MLP neurons of a small language model. Each row is named by its layer, matrix (down: output weights) and neuron, and shows model dimensions 48-239. Each number is 128 + 24 x the weight over its row's rms, rounded and kept within 0 to 255. Numbers have three digits each. A neuron's up and down rows have the sign that makes its largest values positive.
After each neuron's rows, "fires before" lists the tokens most often just after its 100 highest values on Wikipedia text that the model never trained on.

L4.down474:152102117118172103110121147115136145130103101160131117135145136162098088123104147141131137139161087158099159142122157105128102124128163100080145154130143084100150103166101155161108106139128131129135113132137109146115159147176115096101128145125126127125131112089135072117123095130121121134106122110122149116117153127116131142103110160121150150144123092141145133085124136116101103165092146150097179113142154122146075094109102105130136153127132099166151127121190155146154130154174118106097128114124133161102108126168096122172159121136113139087120140122143174173165118102102109101
fires before: "9", "8", "6", "7", "5", "4"

L3.down68:139083109131079146109113114137085135103139124150087091173137156183082133150128148162162136134138121128105141085156109136060119135163073115105148114152157153109153107097162140135095165137120129087160095146156150142117103118132134127130120156118162163090099141111103103114127095109137119115096138108143129128132140122155117130164122081114137114150135094124132148206142140080117139130087084087157151106127134158102099138126112141107105143107103171160109174133128161135115088125148122119087144107125122111140115192085062137133153105091105123134142136142113157174129160136130113127
fires before: "1", "2", "8", "0", "\n"

L3.down114:170121111150152109155117165036129119131081146120167090103119106158135135119140134133081134121133118115116121159194090136140078104122190124192159088099104176152122132152124106088165108118141126100106097119140124177102102112091137108150127134128140154134122097120151105119099148120101155143118125100139120108145143114107147115134098126092130127113121130122117133131145138124144132144123096195130153091154139149112129130136127154117132153132085160099128155103154208122109136118098086138134147122136117124155133090132143133113140138148146117128176143103109100088161158147134149112
fires before: "0", ",", "8", "9", ")"

L3.down359:136136127136112131124103107074124089146118140124114120112112131123094127138090145176147109168175107127178168084118128117125140128136096112123126091125114117145099126110157076107119133118128125102127171136147130153106154139115168090116151119123164114097143115133193165171127092148080168151104097120144136130129141084121144132143116134161115104147125101127127164113132121118151098129121122034097147108115129152108084100103132139132172143113146105147113174156113133127119120148104112112110095105118127150159138117148138123114126121126137131158119147107094147115145121166135161122
fires before: " ", "\n"

L7.down353:117151129151111097132132135061151154147116134129112137112125116170115139129142109126097137157171118142096101149136124104128129128150125162127141171097129133157131106120104155140168158134103132153112125119135117169093140130121115085117149106092180148135137154150121132132106111154132113087174145118129168127107132125067128119136112128135121139099121100112110098107158108125116092118090101098103123131137139110125137132158118171133093134144133152106128109098136128141090103109135127121144134200131164164121172129127128142133141178159112117089157161130124123117109148135129132160
fires before: "1", "2", "0", "4", "3", "s"

L8.down105:118113081152143094146100094148121109133110112119149127189155123142120114155162117101158120112112141159145120121136136124098104139135127123141114135123124137142134133167089137128148056165114142150087143155157074103093154115094100155139116155150120128116097167117154127131095132120167104167120082119127111130133146133122132132145112130115124102150151141125116087138123155111117123129148146124120111108115150143125117169124166087103152116187107139153138135138155152145146141096167093138161110094162134145154118123113100135152124127106119133092068083121131156096169101101084144111
fires before: " |", ".", " (", ";", "0"

L8.down339:059137157121121122101118093135164134122110167137131126138132137113112108106123160116127118153122142138137130127133114135134101128132129129131161136111107138149111133171115152099131129154121124140141110094147125094127136115130135150147121109148135138171124130100139118112135132101122146193118109077176115108144123124044134115147097111151120136129099137153101146126162124142146144159122135130143126089095126162120123096139148165160137142115113122131158117151101128070105140117135116196133145133093132154136139141106153113139096141077037142155111117126130140150106148097130144113
fires before: "==", "The", "In", "===", "A"

L8.down396:153118094149089139141117128112106153175104135163151167117119168152127125137150102132138118185143129142090128116096116133127104151156137136138146108148149093101165136166156116095100129150091116126147130108159175163122171177122117112139095152115152124136144124112141161121124143141120102125136128148060142119094124174100111175074137134162125092137134121091115144142115185147179118131150107154094110106104198130126149123107131141134115144124095159160147131173094151151117105085161107098168124144132162126099109093105099156103147105123109142143134083130099135132120125099128138107
fires before: ",", "\n", "–", "ier", ":"

L8.down460:151141148136128146138139122143168139122094127086151104118160131145140120101143135090119082132095124129118175139168166107126121168101150127170124157120118132117084128103118138132146121082138121120143193125147098096110123126157148112119133149116118110157140126131135113130094156104136146096144115109129147093182131100177135149129091116142113103140137131085100167151159148083159137128102088076118134168161100095127143134131085127176125149144136143113134124164146146101150134146101116159122111109136139139191126149176121174152147143147112129170153094149113072119094141096121123155
fires before: " ", " \""

L3.down169:130107142125092131121130118081145101143133124138117110110135124151105145118113135165154129162151116108175164076127152122109153136109098123099130083101143134122141131124140123112124118086108122100116152125140152120110165139133128047117135129144139142092141132106185174162117104141090129142139098134130129126127119115133119163137124121145113119145101089133145145111128119093125098089124114043110134102140108141093092115106119153137157121111118137134088165135145139147166107125125114108110120116122123116162125123157144130115146130115126130173121122129087150146138124117119137164
fires before: " ", "\n"

L8.down193:135131114134160140087128122116096180133083132116126164131086146120133110116163097143099106141126135114125160165124128164131105136111104140153157123160152101114112126127111120151136089149123105138128157119112123137141099084172130119113115076080131148149116115121206107163153156096109126114128087140107098135085125101130190122109123120105107126145108107113171124063115154160100116109135094128147077124161125139140158108136155163134157125150100114146128127103132168119143159170140159097092106124142139102110121124184130146125136155141172108113195125075134112098134123121141115165
fires before: " ", "2", " |", "us", "p"

L6.down511:217097115146132156099140118133111133111127177145141151106089136074136128126167137128142120167122099091143134121148084124138160102146178141099094129144119142113104123131125119170143123109169129128163131115132094122154104130118136092128122103148132150136107141080133130172114134116109149153142164124146128076142128125137139143144134096085124064172149142108113125165152113120128075151146102139128125136139106141110101118119109132092155168108116117097197138133127129135128143090102156168168175130150158112141137123147129152118141111123138119153149174139134165156086141133166113073
fires before: "1", "0", "3", "5", "2", "7"

L7.down412:113150119105099099132133149149089112070064113144173173132127129160115108101144167149116100144154126119125125132123103138125140138118127175130120125160163128122104163103144111130110165105148145151163115140131120090126137098134068125089102114119135122129125160152134186083093143159133163140146106105115139138119150102115112107185137167140139147133145098170126149121127156103102089141107122118144157146098132163124126138084086154146116138156092107137154130114138117076151129134084168129132166115116132103163131111149155114158141130171177106117104119107135149131148169117142162179
fires before: "\n"

L8.down368:107153150140140118131146091105089120172150123120112148143125113116109104168125140102127134145162145112128182122145166118123150114114105093183151109147158136130062167151153136092109094090150133131149137115106139149156144109145129167135121126130079092113158084072130131091154140082131155133126172125158130102107185135129156138167153130133122136131129112124106121148143111092110121166143123079159089104109144167114111123120124100174148153130168106135123147066143134143096113133139135140126110141153145145129135151131096115156143139065151119102140120105117098144105173131133144119
fires before: "0", "9", "2", "1"

L4.down149:107138123143162159137149079167107186121134142138123125159100149084135119146150106157127178115114110168117127136124130097132131167121077122085089080131118097093111083125106172125146143168127134141120122100141144159134093143149126162111126122148112127155132134083102132118150138126157127130167113146108149110056149121118153139149119132126143142144138151117097145138122144124118136148126099124140170157129122126108126156156107116125154113135126126124146135125126105146071134122117140127098116162143116109119087149156114138105135096128132145113119137133153124092149062183118144143
fires before: "7", "5", "6", "8", "4", " of"

L4.down282:144137142126137135148145139141173165138150138107156120127068188150141125088170158119169116111137152146109130114109129132124131102177112105135155119117091089090121129094112127131139123147206131127166120118152146131131117122141100127140137101112104114129083085103078131132130127152148111109153120134134170091079149136180147130154130077124168094124163102080111123139149131136096119148149138152107115139151108087102133124107094120084109138134157141120148147146053126176145124170135092125117118142124125129148111164155134155130147141148094145093146096126111141112128126117119131100
fires before: "1", "2", "\n", " |", "0", "5"

L7.down64:161103135127105141084157140163138117122135144087168120130122128112116130135122107150094142186114124147089148114131134110113113133173127111134132109151109145109106067128100096164110160102131134136114125117110152161103130112162097115155094130167137127141084152094146123146122125070130085125131131100168116113104143112130166136091129081121137105131113135129171151104136112134115118067111151111153158137131115148106139172123077122111111100098168121113091117132134157167144129159082112137165128164142122149148150114161118156121119148119191102141163136126137147131102122088114118132
fires before: " ", "2", "7", "8", "our"

L7.down228:137141166121138137115153086146174096131157117101141133099109145097135094116119154132149159152154150091165162121133120175112111066150123121133150128130091135098128152129163150154122118119161137142140128136132124112153102116128089189158134119133171090127167106123120126114090112083100132115151115153122163118154114172118147141156133134126121175111144071143108144092144110086123169112126124064132130127145078118146129074121116123178110123132111118146091127126097102119138108152148132141108176124115145147135097121155143119110137154103136104105128172139134120138155144122137136162
fires before: "1", "2"

L3.down260:136086140114140133117136101198154150131108149130118109132086124073152103125084099141119134139134142108132094141144088118158118156101142131152125143123103130139149101154127138156131105157149152144121075125149143103113111098120165117124155154124119145142068091130164138122170132123133141130111187120125131111128148125155131084132136093130120129136149087162128120127109094161126182132139139219145113133131106140121176101127149126110132150101145096131200148118155145111134104140160138163138159097135158134174189118094163108127100130101112149102130143136142117114102157145134146135
fires before: "\n"

L7.down11:112121144145148156101125162133140126102109153116147121146114127154141167089132124142122123136138094122107118116128143114120115126133113125113152086140159142113152123139138133092179124090164133129150146179166148178076118129123115103149145081183167113083168120074165114137140097109120116127094124138149123138113094116079143172152150105158095095147175101138137145126136094098140111132129114065085123098106130109098140117082091146166109114128139112103117139128121133136147094149171136112109148163120154156100155116126138122095133106128120168156152123167133163137131125163131125148
fires before: " |", "%", " ", ".", " Party"

L6.down396:103173130164081093142179120122159097147100128086137111133092130111122116130123114125116116144127138117163111126120162139138097111139145184202131123113085122199122092141085134132112139104140138141148112094126110118057099101106157109186136109149127133122130144142103102113107120108120114105148116101145095151127143077142155123116095154174110120157132090163112118130149127152109100144118132110136176144129101109125202126150150082114153126126100122112127146106137149126131123142159079129146127130151149155159151126108093110144076116126106123129116115116082125108100141137134110151
fires before: "1", "0", "2"

L6.down151:173125161090186181081106150145124114120118168073135111140126140143156091146128129157144138116142111089102162146106148179108119119118142132134155131093169123145145078135112122133140104130127111074106151125142169134121096123135117091154129135119139102134111098122176126124152100120205115076142141137165107120138144108140170080102153121102096100145111095138146123114141109127114184126108088148136119147089115165197120125111135147111125140077140147126139131175112122125135141131161137124095135106101139116117095134119138136121125116145120113102146083125113146125151128143134139125
fires before: " ", "\n", " |"

L7.down96:120142106107135101096092128131139148135137148128160114110078148118156065161126139128174162159120149117117146161140121151165098104099133146129154119128090149123080105112146136157083108118150157147117159063140143157145109075075144158129136121129090121100077150140162105102162102111173142095161148079122147116145150117174111098142112113140151165118150083105121137121153089152146120111117133150117109158091112125102117100153146125105102126106110131099149103159097159156113101149136089175150145130127164133110147124104110130105088152142075145083130140138113104167165124131164135132
fires before: "\n", "==", "H", "==="

L8.down509:115147137099080081102154119131136101150160110100161141114107126089121102172134127121130191125107118135142148132132159133125119135141129127132102058089113158126088132118136113100071099100151085155162156108103165134109099130118152150141133100130157143108107146126125156139154122142135140136142116157116128139133165097115123117145141162127119104169148103147115140111154159103108095112116125095134130171143112157130129079117103090141126154120112097148159147106104147127093120109108122114149126113148130144106114122143134111170104131126140122107159140134132143144126139138169126135
fires before: "2", "1"

L8.down470:107116125092082172102149066136129119127121171128139157092119115107095142139117145105108126149138122117133114114075083125136109108129115137135121086132148175125129136135108124110122112125156122144171111098083117112113149113178143135121142133145204108093152091122108134129152098144079159165160151130127158119115153123066072119151111144098167098126136083170121138075098132169132115148151146117142121122117159107103140122135176149142144120120135126141185135166150118123124101150115127175135160127143084133142111139136152111147100143103088107100095131123140092165097143097161126119
fires before: "==", "===", "=", "|", "====", "The"

L3.down212:193144137169077143096146135138116128105165106122105155107126112118140096105154149152098131112175100142142168115127120156144156145089154152099050121138120110114098119069099150155123111097132125127139099150098106123114133146147164172152106126139166088123114112087139152121138128132094125169150106125134158149106112148190114164150145108130104159150101124090091094139118163126132147133145126148087135153132128101125138092121150129115134126148097109127144175128149197152135104173162102105069137141160112111187103111128135102108110091103122175135130131133102126126143138125138112148
fires before: "7", "0", "9", "5", "3"

L3.down439:130174124142104107150137140136141146064190164109087145143097138137142159121137116136112154111110140105130107130106107123150163142099130127122079115137090096148129111099130130095108142133120085137104104157124141186118129113067136137123138141126167134139088098148138164102156108151133156150170135150082105188132150147160063155118112079090154143117121117144121102151121136122139121152126137136163135165133124117087133084163124132115118121106126126151127168103125125134095124115118117113095098165134109143118100131142155133124128122129147161125131120125120151098173079156122128079
fires before: "9", "7", "6", "5", "8", "4"

L3.down22:134133148138096110122090141163126164124158149159123120068156150172115132111157110130102163131170117132099121126168099111132107165121132124126065079171071142155112138082119135164131150149099075124117090173149146127100104115127171134117106132166144112139139099149162166115156150093150119144123104110134085142126172150118137070122101154104109104110121140112144121152121126117188147149093091124097129128190131111115109144115129105110159114128138110105119109129151183126132131153102110139129148111151119166134094148089107109109143095113122139071173129150153100139105141132107092155
fires before: "9", "0", "5", "6"

L6.down150:130139103124159093129109154126165102125132141107134135147110161094114122115122168152141161182125165117122139182148162126131100168124113117179129131129106187156160155113116115147110134108154165130161162106117096122102117161167132126173140167104143091111118093131150118083091107145172142100143117080155104120144121104139144130147136109146102108181130117144108144108141115114090147117115117164116136115089131134119158161138156182115108123120170137124129141119097121173146136173078082124127119085096135120146156113102127127149127162126156082122171137153141178161145102115132084127
fires before: "0", "1", "2", "4", "3"

L6.down438:111132152125134081118112124075156164099100130114086136135080131158119148149138076154137148121171121132122164170124128100133159091127151142097112150116112078115117100111124099152101151113151146178105123112115133111141125154112103116157123139130112080190169094140190126169114158148135160087119159138145123073149133128128141146117144111124158094108127115125135145119125135110097126105118106107135155123129118102136138127139103107139113175118138096118145124117129105119142144130081128124166113149125156125174162138149116110107122135157146102159161109106124127087100156128125146136
fires before: " ", ",", ".", " |", "0"

L7.down450:123146114126141178116123116115098103114133131077139118087185129101070107142148146130126132159140135142178114154125161122121114150178158137160093097120139142116115119132141146095147071112159088090138128113159160152100106163152129113126121144136151152087166127113133129124158105123078141134144139129150128107131134148101093156171132091115109082188120139124149142135116096106124120150099117100111137120120105131120111101136111114144134083136116158114124133125118141105167088177103162111105106122132112156130141126123132125105126123108103135097115124052122131135138147114104160137
fires before: "\n", " "

L6.down199:122118138109105148099111188155111154118143100130130080161133127132170164126111104164155132105102119130111131097087111093125092133138123117142094146148085088151130103111138141171116134132118128133100126108117103129143135096132108130133093151115118129145133123116111147124139146155121112127120074064150146096118138149098093139115115114099137109129128122149151147058115093142119166152207079114128129120136135132080160136138129105150121128152102136084185126159158147162127098115119138142098166123155171116114148110161116103086096112104123145098140096151131139102060131115141169095
fires before: " the", "otes", " S"

L2.down114:165113120108138130146147140148150110105166111152114161127133104144169135110146118141131152115108121094130128084131165123133105155132133132151140141131133148105099114128150120140104128092138114089079138117151110165134134141137088168105110143098135185125145133166142119161164128140161099122161151138136150139150115095114091115142124139144177093141091149083156123114124088140151131155128133133143096133099112164191133142118111108171115112140105174132140132104093134162108117142122126152156130119135091090157115095137155127079124109104131167132115121133157145157105095125099100127
fires before: "ese", " the", " |", "ment"

L3.down183:147134138138195159100115127158109191112112143148102110129162124127141121132099132084124108098121105147100127119151132142109063128135141139126102114124135137094145095182129124102105100159078139144108094111106146109112149119129138139118117099118113171140147107144120119135114167095120125093141162158127115097136134086101166116127141133158084138112104131102137124132150144140097121113133078123132148120120164117162088151149089108136104137112116133108133108120135113102134127119132146120137126147073137113158125135138099102128157149127117096143133145117157080091163128169097157170
fires before: "9", "8", "0", "7"

L6.down207:123119119110163152132105113085182164131087130124138132146117152106127097119119178151118161123125119150117120117125154150126131119121135136139148119064134105087167141098157112131151148139127141138135135134115159119114129126107137116139114146154128125131135067143152134103120132073138074088149128124145143131140136133106116123128117074127111129142128150081138150111118091152164145148158134139100146126119115113113144154162148140071092178087117114126134170171102153138117110138134125112128100104097137145081142122119127152098155156171113097178139136132133130104112119127130141121
fires before: " ", "\n", " |"

L7.down3:117144111147098111111149110105141128154127114108084149098132133133115134135182110141111124145111127132122125086123154165132112098163109138120146062119195098110116105079116153102090099133148114130171150135101122107110129146104133132142156119161133152069148138131134137170147138133091130146168151120143146110094148132091162141135133091116151150087134130151131144142135114093110108155102105103144115151125125150106096103126137103150060095140096120134104149100129124124107129122124124112130170150127133121105163158127105102125118116182128099161147188071096133117135082112121155157
fires before: " |", " (", " of", " "

L4.down485:138124126111130135126118147139109137130105120131127137145091158062120114129121125152129132114162108139119119138155123162154129141089119138131123118121104066059144108140128082179122122103138151146072108159125125148137160091078136142120111121157156117154093124145156174104168161132129089147084120111120136128156130139188143089129132083124122155117155097138137157139152131093143173140110120216145147135126124107140115123184123102131090122089158109121159106109128116102109093124148129153124145128092094122132145115108109118113136114088084171138125146128121121161169163131122088107
fires before: "\n"

L4.down419:099115102115157114113120136132162125113143103136123092097149128174133100115169155103119087160148126128147118099121137117105125138183152104126124140125128097159122137125155114091137119114154092114154142112143152125132085116135122129115129188150160121101075121141103119162097106091078139111124134117145182119100147134159170164125115119149159127110133090098153120106143149125165127143082108100098144150137127143151166105118133188090115139132121130104099076112126175119129151118073142149110123133133134132139121123143132159136174134106151127132167089128143127131148147121150157140
fires before: " "

L6.down413:104176142126162124149130098148159185130131087102136145105137100118195106173144082118147121135135166119112157112109108102144170125145126140087115153131149091099123132123152121124140109100169123159113109141154103135156136141121125102111119128095137113130130137141142128133156136106142108135106187186131107154131135121068145148119129113106164151089138142121131119132142147136142143122129183137134133152140080116142114108077105134098127158118065130162112097083087135137094118135110139115133059108128115124128112134105129142128150145122134165121124121161137176157139124133119105089
fires before: "1", "2", "8", " ", " Lab"

L2.down293:113127134118145098151112136138101142149120079136113102146134149147121185180105142148172132081123142155101119148081108105099099112139102117120120158126124149139182113156155190149096140133148115133112146119141120133132101113135127175149132134077122115132134086129130097104166115114082177111146114147109125148115169106116135103143131126116133116117109112142151085117148094104161149110132119131116120099153105135112147118124115112103147152130137125138085154156111151100146108122073158143106140122120125106155121165131112144109144152170098091124174130164147131121158131132130104168
fires before: " (", "up", " S", "as", "ur", " |"

L3.down302:109122152136092132148133121074116134131121099117132156127151130195181117085105145137134108152127128138141114123125112111171129155121137080100172121110143149144131125089152117146106136103136072156132138136131155128160134145123113151102102150150110162102127134113127090108112111131083127139118131127155116142100154141130136145102146166153147118137124132141177131143127147121078127119109150057128108195113143118136106143169100154149131097125130131135185188123132145135113082116108155136125149115130091119156158117167148146155143101137190135099126066122088149145102112113088116129
fires before: "\n", "=="

L7.down253:076109123131134128108117089152130141123156158120169154090123129097122100097101117119136105158113130100118107136076097122144106155113130106109144071147134161172078122126132124120107096129139131147141137065147115126108125092170178172125142127118147104117140155102135127113138118083130155139147117106149140104124110108089119117150098126119106119112134098147111143151123101179141132109120141145171109121098084178142110121131137152158158110138145121105156162163119080152117135126142124198130155149111162121143156170134142100180087135110072135141116149145089103168105129104135146117
fires before: "==", "The", "On", "In", "L", "I"

L7.down294:104132153096094170154155160127124139146151123165099150092130132145140167134138136123125104112117124079107135145115141065130130106119153100124092099147138133102142115168102125155136130109111130132153120127127110125095138144175187128150164152138146133109131160104149124128092095127165133144159061120078067119141118103120146106153134124106126179133105106161138129162114115079115159092151149116155114134115154113116122113111128171106111148102106111112206130157133109117120136123095122153076121137133142147126154143137102122146140103139114077096070137132111092117121114119119128136
fires before: " |", "R", "A", "G", "O", "N"

L8.down306:148122158068135129129184179116100099113104119107144133131166163114159144092167162109154104108112153110103114159120128127126124115128105184128152116136139123110144101129122125107152094174153131092123127129175125149093117157112119117183105153139120101126126154106132129145118134122133127110107088106139132119139141110128123139122113111144115149119108135135123128134130095104079137099116119080156123146114134121096149086128137124104110129081092140156122151147157123123130089133119116136129100129125147134122173156120130125138155151137093125135149161135154107176108104104087135169
fires before: " ", "2", "0", "1"

L8.down354:137127106142152108129094111101121107111115117136106117155105137158149123083117173135149117178091104168126149085100137128143134187133125088151150097133109157106137121176123162110143124114164104140127091083144140137130167122163111084127126122152097092119124130102124138127185146111125158138138131136126123107096102134106125130169143119128152072166172129167092153146148146110154133154126152121066135122156136100154117111085136169143111126188110134108117107175133135115170113135117134129134124083137145135176154117101163137129156135135123153118099135145158174121115142132120160088
fires before: "0", ".", "6", "3", "7", "9"

L7.down367:095140119078124132148126127136092120149139100110123093125118172114100110151095175110121113123113088131101134146084180123143139142119144155136153124109066127138108111175115108090139122092146107148150147105126117136070122120144105095107153106133146082101133100137164117162131128128117128112139126103124112119151154139156155092137133119121160106190114123140103143104092146135172121149116125147138121144106104077120125148075112151161063140155112116148139142166164140114140160134139131133104104088134101114152159152131126138151139127152127079177173109119096154123134097123082126140
fires before: " |", "A", "R", " F", "O", ":"

L8.down157:114079104111144107119138134106145158136144127106168107127152167135125117165091127117176160082140137161127136134128144142089135124100141103092120104148123096117126123105134123159139153112139109128090124081147146169121130122124076124111146150088125161145115156188134166161078131142104110092165148117160127095127151135156127126102099156131095128153135113105162134146137104106142120106114096085158168105146103143096115123105131096145149148153123108121136136118110129108133173127120122100108121138157145142129117114146097103133150118136089169086142155085101129133119117150133108146
fires before: " ", " T", "8", "1", "2"

L8.down342:110128123113129149111177073129108141143139101146104137172119149128070164158155143119155160121110108159151118169111126122110100097108129147157137087125156124116131116124098097090185068134108115136112131078120132133095134165128119086149093090127132123101138081111162146150134111085084125143138089125137129167123109136127106125120081103114103114167137160134163131113155094160106116109115132109137128124123157168199084152107133111123113148109152117117141092158141110112116097163099102143098071129144130127193149130124110154148093131096165116116136105134113119175165144130114140129
fires before: "\n", " |", "0", "4", "3", " "

L8.down42:135116134129124108132123110146145144158132137152142133116139111095144108140115139143118118143129136103154163088130165143123118146123128134147083139097119164139077110115147096105133119130120116161131155176114124131148143121125089155074137145122137130142129089120131127107126112135138155154119138139171128110094088134158127128140126163116138129130115117129078128134121102086135106153159189046153152146112139164126118107129156116147129149109158126141157118142091117085110147164141121157161141106079135148157054119109126107180125123101107121101120161131151115109142172113140093121
fires before: "1", "2"

L3.down301:129128094114108115134158133092192151115109095099122132115126139084130128114112153137108123083146136116123120123140137124099126107090123120131104136129074099148110126119098097142112126091146113169116124133117100120102124126136150114143094131154138122107087148152119156101070123103125144181123104116114129143108160124098086105172135169083118111145088103167121096094128082131154137123121131047128159158137106125097107102188131121148170083136151096144144129111109136139126120108093124166137140160129126154180133105107144117141101160087149146141115127112133091181129107118140131126
fires before: "1", " |", "2", "3", "6", "4"

L7.down288:127092094131135105105129145148117174073153145125142143135146151099095090129147094136144123173126108081165083160133100133160141161117150117152109105137101122140146111155143085171109121117153155117137120105142151132108102117127130127183125162135090115134084121120143169121164107133132122117096178122085159110139167136145151099130152100125163123146137124168168129118146068104118160105094134154128120119132103105110121104140128150111118161101136091124165157168145148127142060168131148146136129140129127154161188135099137125126123129147113127128172119132129092145142164132123149112
fires before: "\n"

L4.down202:128116136119127096146124090137152102106158144170114143109136159165127115126119121138135115148113139126131100090089147103103120120130120109119105116106161082099148076129101117126106151129172150122163166112075193108186093130147136157124099134142121085122148169130138117144138093116171122155125097107124157138128112125108149100074123173129120160100119126138153121151177090131107145154086139115113134127134085120136068113137121071153105128125113163136129138181140094115127122155117129147129127123101179146096140132116132147102100124136106136165131137119131138133168157110126140113
fires before: "2", "0", "1"

L2.down231:124124101091080134134130140108120141085128098119136108130134124167088154077162155106136139171132131125114129102163140138172141100115125119103136088105148154162154161153146162120079142150139132110130119122157128144111117073124080178150149111126147133135136129115127081127094145140108147138126124149090151129092167139130143107174097130075117141138109144137116153112136125124133147141098100137115120118150138104139117151112130120139120079127172161158139130097116190162153149165127128137131108141171111114160152129114115148170151094128127103100128091103101109086115111156125097158
fires before: "i", "e", "av", "o", "S", " |"

L4.down93:114121122156131090129080088151125158095116151163141154114130106128120153135124127109117126158132112128131142115114129089126151124179162132149121151096097110115118095126125095082124075153106135177138146148120116114159134094077138207156094127108131084145120168122130138170118169104152140106164149188147132154088131096122124147124132152098165128128133153132162121183126062122107113133100152090145130106115105106154137127128120090150103112159085129143141112152160173087158115124099138140133153095109113110110113133109120121144123115112139084138137152114166129118122150110084174103
fires before: "9", "0"

L10.down492:143106110144189123176140144145117124100147134132132144163160171147106134126113152144150096151122139180091112123128075081135149105126104117147137072166086110109134113117135095135111137129146123115156090149150188116140155126120153118105116167107153110100144142100135132095128098113097105150163106138141119133112134140140117106110099085104115147162120142122111111115098099125155138126145097134135151132100116100153139188112112146119132154105140116129122139164082161127174172123169136120185129152128136154149114100139142157063126135155143072150129100175122117124145095143130113127
fires before: " |", " ", "\n"

L7.down218:160125165152081094110201162142114110156119130070122140105099118142157073135110117154114149114135157125164126138144133093100078116180111108139140089144111122160126129139147126137080074134124094143119135125092125146118115147138130162139132109171173135085118135109131128179102130133117132140108146147114102160098136140084123141136144137118119140171095074139131118106153136155097124125127132086149115135156115146134113138119147133125109159112078094102162119097118115147104141165107126125161127114134162162119111122104190132152142154147129127119132148134094122158129137115171133125
fires before: "2", "1", ","

L3.down132:167121057165157140091113141132124137152150109138123152146140083113138122129130152096103135066142087147102168165151149161145132164111125147109077103121115146095134158083051164133098128126090091155110136147132098147113098117126114106112117127166152107127153113120151120112122182116135133139106122155118111155143163148120128129134108144186087135108112113100117121096127105152097148120141136163129146132141147122094128133154086133114146121123088120167101149103153153104136152089128081107112188129142121131135118135120128130079152129093142115076137104146115104098158138129151076163
fires before: "9", "1", ",", "0", "),"

L3.down300:113098143128158090081131114132144151143107155104101125130097098057123139126090130135129122145160131106143096125129087148177091165107130127144120101136108107105139114141143086135130087125144170124129087097141134119128116097105131134160159160099145118150083126130165134159143101133109130148112146140094169095162153119154114105143115079127150133130138106189129116127126089163125153149116119189142115143131106124094164091106140107130120135111136106143156140143149174089125121119124120137150153083173114117186176127095142104113090133104126144132133160131119135126117147095134129139
fires before: "\n"

L2.down184:133119096099152110161152170093127151145115101120095134140126132115112146118139096121108107144128089158129123128112130112096171124103090115079133149102129129124125106140147109099101125108111147142123119096149109124147130155097155135133163151127153158144131135138132117173114119141098130158156090164166144114172130144116146132100147161108133150125092112131115115177135155156097144078165137122138163099134135134117185094099118139114079158121120101125158127114101160096127104165085139128177115140127088144151180121096100141109136097093108103134117140154120108119110087183099114144
fires before: "ing", "1", "ter", "2", " N", "3"